From a checkpoint of a small transformer trained on Wikipedia: 9 layers, no biases in attention or MLP.
MLP neurons of a small language model. Each row is named by its layer, matrix (gate and up: input weights) and neuron, and shows model dimensions 160-255. Each number is 128 + 24 x the weight over its row's rms, rounded and kept within 0 to 255. Numbers have three digits each. A neuron's up and down rows have the sign that makes its largest values positive.
A block is one neuron, or neurons of one layer that tend to fire together. After each block is what it responds to, as a language model described it from the Wikipedia text at the highest values.

L5.gate60:149108117158136156144175101124165130115116102117121133173123132116093161151142133131126132082117081105128110174134123128135133127113100074131117129140105136148154160144092144136112181162115098167110091136114137131155111120095164144121097128098134152158138134131146129128104115114138127112
L5.up60:112075103125114161128131097153124144123127136177087090117162160108133124184141158123138174081144110147143202162121135147120147141115092084128130086118135121139135109144126093081140141173136106141142097119141109115126115150154163133131177079129091150137161156131146131104081130147104130155
L5.gate89:093124106134123156155105106089131141173125120159125088136084103127095105097155119107112161132116148107111132130129149167132133103150123128151124144148134097115125155130074114126116169127110136134146130140121122129097076106128127162116098135160122148166133147126124171148153136108116151134
L5.up89:102125073154118174089112105141121133151127121153163145136125128123112107140125105143090133113127135144127128112145119162123150135157115107174154145153146111150113175104100138155156170120153147152101060126141098082114077139137121125138105141117132142103127128095120127146123128113111107160
L5.gate149:094164147159144131132131107134115125129106107140139149148129130163145124137148128087099163163127138123120113121147112152134128114117146107121149171137149075075107175136118126129118145127148088158133132105139167116122135131109119144099135136161120117171127131129108107145095126094065108120
L5.up149:140123096150189100133153132129154143111109118095119130159142129164126121150156167118131152112130124127151123126110140128136149126131161103105116149134139103096086133148156168132115136143153126135078083134138089069092152157114131143104118153123105119130160119129097146065127174143105127159
L5.gate157:116102143123129125155164118072147115114093131114118094092101157134152158155112148109089139157155117106146137184130125128151102103135116120158105141099168116108116145114136148158127152121123148098125138130169128085151118092114143165131131141111120133117169131135109150106115156186086104111
L5.up157:122100107171168091119157160109080166135128113088062151116173167126099168127157129121173118093134139159149121093143147088147164130170096162100132140135110093121127114109081146088117116134127117118136111120101092165128138116156130125126123142122154152144169144160162105137145122128142129131
L5.gate234:136119134170119135138102085132128134132145185125143066131137196122098105123153161127107125122127114159152134116166139116140165147121162137110131117127126150186115092162119109144169114126136071130134084151140131134104098101140123152121127138122090177156123111165143089157111130107185149164
L5.up234:160125122132137108100172157120111138142127128118106178109162138131135132094131089089112137126151110135136146175117121163135051094124126175134154162165082146132099119109128129120110141108117136119140148122158095110113126068130133139158097108110128146164111155123118112128107104137125086127
L5.gate358:094136142147146140113113082151105176139096149127156133127095130158152086145165090083099137119131110158156128142143173140131139111081117115124152136119129134060106131129138127102076121154155104144084111146126138148138179156187160147160159126094131142141127167125133169103148125137120123132
L5.up358:126112149158120111142122169118131091105129132128126126118148119140123122155170136074145155128138098157132149149134141126147155140112151068141127140168173115065140123118099139121131110126135171126126150139135106153154114144126134161123154131145153155138129124165192117171108127132069129147
L5.gate375:114113123118120128092116143126167121135128170163120136123121156126131130113182098113171098136144153157119114149094159067131151156124099145117110131133133130169146098110108127163109187105133120122141158111133160108128122122117103120102117139124117166123126139172140119149100126161164150092
L5.up375:163149149137165122173129129113111138148123127096133131078135125137155112137168150156115168148164141157137117107117138122139139130141115134105173182157114114100146156125130119129168112114120113139109099120148117126107153136138114144117154111160149114102116120114124108134125100117159136147
L5.gate423:095150144131191126103128126169095171120148118123125131128119174136164197113139131087183095100141122132130144155113112146135099121126103087125127128137131138112155127151121127104163144130115107131127161120154097069129069096120140162130149123135102118202131112120103124115103195147110126147
L5.up423:073154113151097107118084139109128130117121129132093125150142173148123077133144115126138111128112151085134092104123161141153093101141142110103103144150136108119117125137106126143126185139166139121120164122136106105114140114149128154132134160116115100120148119122146111145106097132125136126
L5.gate489:148100096146146120180138148134097136133182158097119102155138164102129129116083102142135097119157125136116150149111134153127140075117141117145150162102132156107099126136119126168113136110110155108132124101147110138128113126112126123127116097116112111143141134137094119131103127114139121157
L5.up489:101132121113138104169120164118116122092109143103122130094075138116089148127137168110155175119162099095119109088112142104126113117133100173134103117107081149108150105123174127109083108105177156129120140143108135140077105170154164120126135140109145106141105079154080097128111152180150128102
L5.gate531:120102146141136124176124115174136145103137134108135142164121129115161140148152126095110147208124078147124122111135136089126106124122147143121147129115092100147116125150109143136111098128134124123099133107101156145139107114171118135138137158124114128087152106146126100126106156142131122155
L5.up531:106122161142123120158147126065130120118154149126148158136113173162123108126151127137171120121159168141146111149107102103123075102134127065096115153141121119093157159139135138120135173154159134142121147152124132124126149148108183151133096156127113122135149141142158183119170138133108134153
L5.gate633:085144131115166152134147112185119150093086121160142127114145155137096114120144137129133114137125107135122103174158114129084105168125099144107118117099155157124139137084114132143122163103148124134133152103118166080127125124147100102132159115147158168121147138171081123141135119127117079115
L5.up633:105108109169139085124189144089090100149113144105081141119107134152096122147149137108135146142133146158122114158109108150101119081139163130125130149105116105066123146104122128134153123138113146117103139129122101103139166132123129115120113168191107119126174161099158134102113143119096150115
L5.gate637:138125115143132129136130112118096103130130109170132116159084101136147153145145127057088096135126179147125141137115156113149176123124131136134121155119137134116140108128152091126142127151145109116120121140193116151151130117112109155108118138152100149134137145138119126162124175119150126102
L5.up637:099166147108176117096097103125111157165138097141141085131152142125162091127155091134128147082121083129120114126100126129114135100124151136100149081127125108137154105137150155115101127117167187155165111153140128142112099128082152123159115142095105159150108136160115152091106103076120165132
L5.gate655:101144117157175132148136136165136110115118121102148143091129125142138136162112104147143118133181122155159144109174119115095131123189124112149122125168136121103108123165096133090153153112150138146137168142126131116137146145094170106126113068116105155115147112114121098104108122177091132111
L5.up655:131102136119115151121093133127119110125097165119065158111091163153087158082150134132140120119103122102115138169132127143140090113112120103138125165135139103145152125101110126149132171127122129120130128096128102112094132122116141142115104141176121127138133138144179144142128128082113117116
L5.gate860:107129164067152082134178129077148137105113098118129118138113160096131116142172170087149122106139147135149117124107178131132140114154118138138135147122112147137134104111087179113113133173132122142151120136180130108118138086125104150123145117062125141162120147176124152130114143136124110153
L5.up860:159116152144155079154102110085133110174106132133109112088104141117131131143107089057151150132165111156172115091123088130148160142146091179143085140122110140117143146145088129123139113125147131132120107134110132198125094128101169145153098135107092169160136135114131156162163132154120116106
L5.gate920:161150143179130145106169119140135116127106096138154173147140124133142148133141139116132180090100112132130108133134127132137134098141153132103180136148128113138135158135141159149138150089147103132103090138120110125115162103111116130096112168184141122110140136118145137118112142137126141167
L5.up920:128129115124136139138116100113113076102126174130083111134104158117131096123118131120125142130107123107146110134111163104113147097120107130125135102097162161140117090131141126115139136136074133058139113121099104136096137193152095130121139105075146109127132121099116138075152162079124157133
L5.gate934:110118075160130114125129137134151109152111118122156099120116138121111116152145144134075129123145124083107119164141122142101150122121120127085124123084122144091079103085095180132175114129144103111138117102100111138134167118111138114097080128155126145109146097132119108156087123135160092113
L5.up934:126114167138163140126142136133105121142129161116108160112130146123162166099103117160162083136119112120128124136140108140142119135152117156120155115143119108088117108112142132115173106095133148118136165136137113122115141110117137119155130128135148139110152170166116084110141124149142121100
Responds to: Final subword piece completing a personal or proper name, often before a surname, bracket or verb, e.g. Suz-uki, Mitsu-to, Park-er.

L5.gate68:095109092138128106140144113158115149122074139134098079125095124070148186092097132124165119122124133092118188118114077113131136132121106084190158136153144119162129151145089121082152132089116145140110122116124189125177123148127134140138125156144123120099135182111150135097129113121117140124
L5.up68:125113102150123152116137126164099134159109109109132102141101134105124128125116094128139132104105171104084152127114153101132183133158132088167173126142146122177110133111106129090135143131140122103148132120152192173151130139107116130138127139179139142154124128118114152148115116144150124114
L5.gate75:125089133082107174134097146128116134128138132107067127122078121105146109159142138136149119094153086111149126131111129148133096156115136117104147104075140145131080089127164108161141131111175169117135113117117123168122133094152181132147101114135130108135081117120120146115139103094152128090
L5.up75:128137122104104143146120100107149104117169176108142148141107144117134135104147124154103103136109066144131122107172152120176161122134137104129122130152164107116133115078148109107162112164138146125145084091111128146113124143162149120116095113110163139177135112121105147133093128091115136103
L5.gate105:133144141196147131131115094150129126122088135161080135121152103129125129153142106127173143085087121129153123117153112138152129121138148127106151132068117162114109149146084135160139114129125142083114115136182098105133121134135155130150133110066187126138112129092183094136118113147104153090
L5.up105:153127123107131161133146149169123119119086114118125156100176172149104122142155092115094178093118116104136114144128123148121129129117119110157145116102119126105156115108098152179110134096159141139164102113168137115124137112109124155189150146112126130114180164162119127181160109153158137173
L5.gate187:075114180191135125159132099123101094135116139107122104122135141120156147098061112119089137107095131164135129120110103125111123194144105146104138148167119130131128107134103140132108152145141202097135155095132146097082130174090137102144133116147141132123163117149115150115143138099102184059
L5.up187:157086141159104140138107158138141094147139131133139147117148110106121175152146099115095123108131081136126131150168095144148104144120154157111171133112162119095148124116136161089121099105067128121137158121160087140129155117165148170172165099110132140122135126091117153078142117167146126144
L5.gate309:161146098135112161150064123099133111155120109136075149163124152070128112129118097108133132151149100118126129129129107158130179176125150138106124131102106085116127116158120114193152118098118091120119098119140149154123154140118171151145129132150096100114145097132134139165120131192085144125
L5.up309:145126096114061095156144150162114096116115128128091164163116159086170130086134066176128146141123123142111133070133110107172139097125139096122120095111161127144135129165117128144117094111133100115117136106099117140124139150122137147104095171138117142130130115163138123113132141168126098095
L5.gate321:122112119147123169097126178077107159120124174106124088125118170114146098163102131148127117113095125127147115146083127145108136116137130140080105099113151120120127127098113089123149102091106110111130132135132212152127108133125141166190102138119157116125088151132137153115155136103118173090
L5.up321:104128102118103104125136163105152138135123127129080146133085124135114124164111133137081128117074141105146117116110186121124135141135149108093121115121146199169121140123145120133160145124137163105124141102095143151151128135137105133125101148103132118098142092132153121151142134119159148122
L5.gate456:139140125139115069131144172128105075127088107106112129100130125101125162130140084136121111162099095125114165167116121133124072116145159120169182116161148140107114121107058130095129135152144125115137132125150101137129142118133123120105126084074116160131128141117107112074104157162156155122
L5.up456:132126101156107145085097078106086100097070151168101118118145146081155144126119113156108132134140093144110123120126148109092150169136107160115134151157118135119086079141147107110123161105138177155121130128130098134159144106134127110144114192117113116134164128128120156099112124120102131140
L5.gate560:127132143119104116168090146095153119121087148109106156096130142122146158122127106135161160116106112119162123115133084135116138141101099077138092171116156097156098160122093070116145136120099183116134121176151087142131138113133144151147098103116140156124152149121076141157133104134131112088
L5.up560:134156131124118153155128160152130171159099138171141109121156112111146167126096117141089142139132080138158110119166101121137138130147104112136145084096106156166123131113129093132084154121138123102137127175119087093139150116115143093122135166113139102082124114150135126108151117134129146093
L5.gate657:074150132129123143139110119177149130114168159123090142137160167081149134129119097136087122167133069138093131145127145134113128086137173121125114172119156112171156119157102146153144137141138119093133094153140122114161142178148134161119112112137123120114150154128110085123155119160134157088
L5.up657:140152083086162160128132130119108073117188100079109121157082138169110123116106117108119109130114168088126133113112110135132117156132113141138109108147136140139105128131149126130152142134126131106107101131116155141121160138131133140109116143114095162094178102116168090122095139097157145118
L5.gate658:114145116145132124124099127154114144139111106160080129077168168114154133127157116131121145077139106191158108140170122164132129137181137125111136131142150135131120109143136148122132129124151083043180112109132151091101117151099160118120126126104158088116124095146097167105145101155138117122
L5.up658:153170181109110162148134146124151155142108107179128152134114149109146129179118125184105109121146148112134121122105115140142123133123154147132092078134147126130139139119126131123100128130153161172158088101163116103141143125174125126103106125137078119107119111163100086126126113107161176181
L5.gate687:138150095099140139147094118149116134121150127104109137118159127112165175114130138111093099127103091148138112128138138104085131131134149154149124123086152134133119119079111121110108106114149113094137171135109122128117137141139085070152067085115107107136116111124143146100154130126092119129
L5.up687:074100116114146134123131122099119164114163081107149115162140124078105162130111129119104134113150088142127113125100132092117113176121084137122151148104111092130151104113119138108099127136092123106178144111120139095086089110148101099133145140133130101136121113142099120133133155141090118146
L5.gate732:137144089118117121109113111093120146157120155080148114092088107127175129112126121096131119148115152121136156129105129102155109148123174110163171100093072116162115157131114139117113149173126119069125092119108151134122119189108110089130123157107121100166125090087124146151130144108155118180
L5.up732:105145113149140155145157122175160137075103122161072140125151141103120146102123152135141102131123151115121115124126106125167140120129108089110106153151130129107141123118141124126137123124187157107135138116145133127108146125142136129094116132108135163142156133166087151120126149119166114108
L5.gate769:101108122087153108105130140134121148078132143100122126090102145132156107125137105151184153131140115115108139135112099132080133163114131126132105109097092101154141164128163127139182168151128122096169108158116166115126127159187119078135116096141136105114131117120100135129132110148113139157
L5.up769:130114125128144134075163156115137147093153175127141150100076126114140146187128141130127118133137114157103106069093170144181117125157138096149103107145091131134149125130125152157123100070101109112121123161065147116103172121130155138132073126145102143129129136140154108138161143119113093133
L5.gate805:129104148092127141138152146131174162129107196145054127094130105091111155113124117134098087105118105069169156170130102117147120147119133128125150153092103141126102126137157140155130127132107133127105109172150140129131099085119142142137149094160130138131140116096121147157101136135112141149
L5.up805:152160129139149173147158108159131161106128101091089123100165144118145116094168158124179158138121111160157116107148121188130159171112127127125129177102137105111098129114136113117151136095116150125148150100153115105098112123141102152149127113146130108129118124108104132129167141126123140107
L5.gate890:126135071145132145149111150083144115101124121129135101166136120098111056127133128124138105108114134119123108123148150099163144147139115058106151131101145156110147131140154111119137159137091140137111115167122143104156129132116143125163140154133133106140160132144109131113182152117142095132
L5.up890:161132130103133120182123163134136160100127153107100145136108151079129156122110086156151115119132116099116119095138111104098093099128108083106163123140155109101130115138118143112108144158113148118106122142154110115136140151105112164130105129154116107080131145121136133162159099141114162102
L5.gate937:148123109085083092135124114152102087103146096121118175158142129135102150156105078155150156127156137129118112147134117093074111097138142130081158143085133096096072156110136105143172107128108112128136146180147136122120130114071153077148132166124139093143151116072125156114130136151118134107
L5.up937:136138091135081117120099125120167144158091126135168107138126123104127124152128116142127125158117111166143106110119110144146136096091136131096098134121131139112115116090090111057082112098158147119119146153098136128119127137087128104074095112159120103139136137100126109119144123125134115116
Responds to: Function words and word-start fragments in boilerplate Wikipedia text: census phrasing (of which, age, were), infobox/table cells (|, Num, Re), and rec- words.

L4.gate40:108172103117132140153145127177096117121117126111186184122107131143157162155133090136118117117127150132098138121134115130153125167114128125085154087113133114147151109139139150148132073137117174130115128113115154134088112130122149153131088148123137114088158101121104139135122107126148152151
L4.up40:125164084145172126149143129133132083101142188126131141158180108151116145098121124149103114118144148149097128084113091101167112142129145125122152134134134131154133101178138130107093104176100144128150096144159106098107119136132178155148122116129112162173102134123135159099116097132133108155
L4.gate370:162102130139149143109055098142133137097107146141110170111124116082110118126103101154102117137114171124108143087152108141163096118131130144154122139087129133179120144146130068097166140104107097136136140107114140099117148090155143120133120109113141148132180137097108156094138115102108174099
L4.up370:089143140131083147142133149109170098130145145088121149112168126160116123139176149151147104124145140168130116106172133130132120071134133143114177070102117156129073142135116128127121152147128140119137068124133090125140111090135109179146090175086108171135142133121127180104130142156081147111
L4.gate480:161135115130139131126118143122109105139137164135101139122172164117145124122154150129136104097125122106103180130091135104093197158113183145126151133107132126183095159118119133095119146150130173105147164121123104132065135133132167121122114146083149072109123110110117167112121130160126149141
L4.up480:147110108135166128137111137152165126167139132169092088137160145087121145134146145102162093150163124134127143129103145134097132150102124100123140133117139133153110170150172154142161131110057103109153064131153161106133085099146110125104061167105106114127178135070139116146115118144103137126
L4.gate797:113129140156177143136109142157148131120131158125124117091144129164118139127128130130167101059130129107137118133122088109146100131104147147103098128119108127141144146116114103128138117143142155136125135101123143160092154138163130107152126157143114150128128101118123150118133103108143151107
L4.up797:129170104128142125122141136130118151100108130079093121142117128147094133134159144129115160103122147138159158069119126137106157119087131154122132102129130104134094136107142112098102140113117085111157152105110099129055125098166122122131118112138098171100162156147143092088126125117125134156
Responds to: Mainly "of" or a noun right after a percentage in census-style statistics ("25.9% of", "of residents", "for every 100"), plus mid-word pieces such as b in doubt and al in proclerical.

L4.gate239:142148127121114155096129135159118157151117110146125172171083181168130125090108085172129166150106083130104116165147103139129106147137136138144138168129126157113140132122135085147135130131129088150118083106168104141132138108118109131068137099133135101148130129116129112134054116133107116085
L4.up239:143158124149121158128199125169131160117142131123140112173136136144108118113089150104144146079178111126127165174157090125108094122149101117143131176156105113083124159123150160138112151131144099117123113132132100150162134150129126121112133110136122130129142160106121157114106151140124111103
L4.gate619:100104100126181149136159177131197175121108158136109138110106172092138134112116097129146158171172175128116139134127140136095131121152151135095166117124067138127112102098156100141148136138129110137109129102153048122177117137127139106166145096154130118124121167127091135096161095103155117109
L4.up619:157091101088106157123140112109161154105115159129087123109126125110155155122091109123119115107142148117120095125151129157153063140138119165175148093144153094098107129136161124154175141159121109164076101117125113084158142137119117144128135104148075111138104172141092120112150132135100113115
L4.gate659:103096114106070153096148141154140153108107120104126128123086127130122109153126111142136152080147117109120101152144183135160108104141133132174160127113082126110086122117119122121132135113123125124109139142147116111153176157038145106152129101167118131104146149119150139107138127102151131143
L4.up659:113153163141115135120133161176123139093134114169108142132127132135174128104147146090125128122103113150127121135134147131159089131137116129115116173145129168144141135117103098149096081094102137142116143113162146097105176099124145147148138127086169160127106155157128141135123166164157167103
L4.gate817:140109103116120150108174094092135097156104100085108129145126158125144135146098118121125185145186112136130095150121142129147125122119102145100129171140106127091114112114100135112138103108083116114116086115126146141173122156098131129143181137151126120139107126100099126077110114153130116112
L4.up817:141126101122120146116103086099162130112120146106147099116127158090105151140123123092116193122147086103152126127146141133125132176105181100079148098135155112115127126098162155146146100126107138125126143128131088120142145112109132113142131095145153086137098164128144131135139096169139110108
Responds to: First subword pieces of longer words split into several tokens, often verbs after to, and, was, such as gr(enade), or(bited), per(mit).

L6.gate205:122073128119140111178120125156149141107151114070167140111118132121162136191084157146132116144161125081172150106135101138113122133139167171141132164146102143103153137114150096132159092152099147067122115136154126106146109082102150122089133142105099110111127119132118137120125103157119111103
L6.up205:108141140131113121140101091138141131157120156149159145150120134121120142140143126139172150138134098113113151161120093090152114145158111092166115148139159059083123135158129127130178152091124139135148105150168110095109134122135093077104125126144142104134083125128121140163087135100108114135
Responds to: First fragment of a word split into pieces, mostly a capital or lowercase D in names, tables and abbreviations, e.g. D-vogaći, Dungannon, DJs, dad.

L6.gate891:152127141109145095112108165113197171116133166155106071137150156140140130136160096127134124121110159117188086131102164094121149112175126162092136117070155136167125107131162121143111144150148106128077117117097155133140123109131145119139127110094162112158154119098088141121139178127131135136
L6.up891:084118097146123148175106111123144135125159157153158116099118127094148117122104103132140047093114130117191130121119132109149120118135102116119110159113131117190174154130132117129152116147143108118114072116113157131121075142124143190115122128165133171135132089125127101121149153123140112140
Responds to: Tokens partway through stock template phrases, such as census text (for every, of any race), infobox fields (ECHA, INSEE), and table rows.

L5.gate2:134136108124153105116115104126150125112121105110129144068130111132143135138109106104144121098147157141079122123104142140119086137142144123141121132110118102098117172119141090122102137121087099127117110095088140121088160123082118100137126118165097105155118165141129085148134152132097154119
L5.up2:133142107169132149171110103168156094120148140118096133118123142128170123131128109138153129119131130113125159112148118124166089154123156103116170155112155119151141138136102113137168113162102115131090168107107133179076117161144087095129127153166096120138116124127103128153119154125084162156
L5.gate18:143134119130091114127095158102158177085132139142104071107125118089069137103112108115128139149078139137097073112111120164165121118152155084145138137129125095167118116110147143138111115144137076137125153127130131086083100135141115101114128120144148112149090089123153122050107141092115108084
L5.up18:171100114089119153149136145150125169091099087141127117125165150135106129132093139112098116131150124126119076107140114105144119118115122145136118078117159141102132118090149110155149119174138080169110113137100107136120133124111115099124143133131127134153142145141121132097139104187113111098
L5.gate40:121143095149131116103152105131131196141167111089152111114140116119106103171140094143127141161088124075141140115126121122131136143136149120111141124175128132066195105089110135109160100166126115135130109118109091104111113145103169128160105113126127151105095111111114149131118122085141143065
L5.up40:114134105122114181151140119148127157141127115123157128105127104083103094150133123161141170122094089148128132126135107127139087145109118135127122129129093143146148131088116105105125136146144096124130142151096096135094168104101112150118122129111129181147160135110135127119114101093115129100
L5.gate140:120128118116120129152134131149103090087121152076164103151088126119148124110156103136104120133112153151182124105183113099135103137141146109158100096131090143154085126115088112106099055128158106136109094162116120093131119136121131145157081150124116143142111126168148162091157110146125158087
L5.up140:125110158142135134120134120128105168163147154153132132123094156112151144144123119121125123134149131120095121106163109124137167151169183141120149134147147103098113135079136133140136104089171096142100111121137146123154103089112080130155131153111122112146140094104183135170087111146146105129
L5.gate195:137119119140080127077105146163107151057150144111075138155144128090127147090114139104115079149109096118154141117108151115115111095077145173090147126151118133122157142113131115137112098124159140142121117194119163104113144141105131122138157136135088136114090096140110135102109122104119124103
L5.up195:104119132136105113078110147142115137124104105132099163154122168095125126106120154122148115174150105138137102127098102144140121116107171142145136132164118111149154143165140143134128097136142140163129112145175112176119123109121100176109134143153160132116129087124156132106114107156105150119
L5.gate278:153132128124119144133144136127094132117124090140160173102115131108096082155124138158137120143144128173195152122202124126129142116131141145106107137097134106122128136096138135091126116076093089139109145124131112102135094151096121136144142123124167171125122133112152146085102118145100156106
L5.up278:101111099122153100132130143104079131106116096120108135096179117081097091154076135127110107122124133121133120124155152063126171109177123099150146105137107127142108150163086138142158110166136080088130120116115108121132131116117123105131083130175137106105147154145149144091090132106177117108
L5.gate420:160105086108105114101160150086161140158130115114153097145107121146119098173129115136150144176165090157126082154130110133163127100158124139117120126145128125136122154133187119134150121117113153143127092150148066145127100086084138106161110150165087105121128132123128108143121121155091099111
L5.up420:114151117124127138135134113079106147149120087078122172145094094107115131102136148135122146085139161149143105105124138109121144182114116120108139105113144123139154163110098136115123111092112100118152096151144123113144128100160097101114132103157133110145173094133129131091103145129123146088
L5.gate445:184110122120118122133129118135158130065115133124112137133125109044168133123154106146143137170131105105105144102169159142145128176151153140138131134113106112094124117122126122122130145117108120101112132134136071112126110156140114154146084159159109149165114149115157113103131135150141119101
L5.up445:125128116118150122097174104180119087104113127150137131139135094122163136095137133145149138175144115119134126078145142189138107149146157121142095142121157136141138134103127126086138119134124143154122110166072153088129136140098120116136154114127147097142130135121101127136176127110114160149
L5.gate481:167127132099119093114142179173132154118106092090128126123125137085169081111160169122133093104107107119122096148111159167154102101153148134132130154155141112106145124101118115115116170140118114092154132122121120121140140076126102118106162107178107100161136123137176140082112125136134109147
L5.up481:112097083134119099131144143202125176110135160114118148185145086104114110138114093108137139156133133127160122133081104111150116149171169094123114124094115149124175079111070118131099130111130118135134109136122123125146155181074121157110129067124133138152174107150111128115135131108114161137
L5.gate582:126133076150124128113094144144102130110152125118075114169154138127110171140096141119084132161158140101134146137160143149129161102130090153114121150111095129130134102138134165119152134101145106143095129135142176142088166116120129170100147114138093172168147139119125124146073114133145128108
L5.up582:173141101089155133155119128099149118075077128165092094128054125136148084131091152137148101146084100123124136139114089125138104144100114140110143100143112091115111108165147131135102110143127138126117095124086113137143151123112175128065121109151106110108146135153136134142102127096129131090
L5.gate684:104113107112124092155173151131122121118103118104150136149110104159192123195149112132129121161114116139110103132074146092135127141151168161156098128152123139133127088135161124111106146113119127142112085151173102070088081122149118099130143131102141137129100103122119168105110171099120159136
L5.up684:150113111119152105153168178107108133124134158132168117140106131143074116132103112085129102120128125140146135118134142137139102149174109105093160126131130159145116105127115091109154110115121122098125111151138134113137058169124129101123136098169130178150127132096085132132092153147109134112
L5.gate773:127127146081070126130111102157132180099117133098120106092133072109096111131128158099138153122134172148132127138103143118148133172130133152123111128132132139123135116190106139148138138119095108157097117143166142100134142091095121091145099129118151099182129113104171093135093148180173129159
L5.up773:139124107126130146107140133159107098120123112149118121125120138113112112159095106111124099110127117129151118089107179164102112123140181091122139131088139140126105137099126169129173135167147123123116188115125114117090172144147179097145157097135146126120123112132169142137071144160124127109
L5.gate880:181151096131105117132111153130107141125132128104125128163126185135149183120124122100151158147128104112160111133123135103142164181114158121140143130187165109107144148136087105068217135134113123123107146126119165124165138123085093168113160071143125134141097108134120134133134119135190140113
L5.up880:125157088137089112076122168129107132132106206152127151149163159093125175108136152142130127171153108130095110113102088116125135113139140109117154121155123118131117146092117130106128114114106123148155156090154118148097156111122174097110128085133134139086158168122126136074166131147095119161
L5.gate898:117121135136126161112101142153049122111123143134095110116094131155184185127118135165114153106154106146139154125141146165091099109139198129117147140162141127134082135103140094121133130124086123153137133139105136138121091129153137133156127128063151130138120139122108090113098118107122140141
L5.up898:149170128132143131170159199112121154132126145153129103128135087120128131150100130129112182158163108123142147129131114120117140114132140154129075141114149120168146135081141108146112098127121091116132106120128099098107172157109131087136112124130118117108123124129123143141136143125102119103
L5.gate938:134107129106128144157106159138138090108136112162125125125094173132135123149115135152101112084131119121141091189118104147119120142119131154150107121180164141096163131137123139141149106100119131110084122121147144117126152117116122135106083127135135112139157087136144132114148117119104072139
L5.up938:152110137107111145130138192123137101130122119148139124102050185153149131113121134147126132169133087093145097137198138153114115158117104161111112140141137178125142116159100140118129128140115138137145127100134111135158126135123147116103149119119141148125139087151135159096123144109097090125
L5.gate985:142133115119108125118161153124128082096138116111112126127097110118151133134141130088100164098113114131137138121145152117120135104124138074112122160143129116115150097096107117110131101115135149099106110088123158130136134098096173100118108166115128143159142172153133132145106113146151136122
L5.up985:150113115164133153143123142135107114144105160110092135118131136155135103096138110113152138113098134121125104101158157105155068165154135068118162070151078154123138112073093109137109121131113148114164178120109159161097103091142122116096125151118102080167129128137085106071154119126128118156
Responds to: Short opening fragments of words split into pieces, mostly a lone "d" starting a word, as in d-ual, d-ébut, d-ollars, d-ukes, d-awn.

L6.gate325:113159099157117123114132135106114091140101122109131106151128111119129110107157124121138183116150105134146121114162130140120110083123163136131103128118124132116128142164136140129091095122162122141111133128154154122141118124125149132125121134154138120123158110121096129132137118135079132153
L6.up325:147145063128106120102117116096145107128089110119150122147124138137134121147140134148101173083117103103150116108142122133137155116142093123127112126101104176140131104135134163092103083114123178148103156097156151119116103124136153123132143132121113133137171142112114144146127131115128114134
Responds to: The last word-piece that completes a split proper name, often a person who is the verb's object in plot or biography narration (Xav-ier, Park-er, Dr-ake); also place names and occasional common nouns (Mar-ion, en-emy).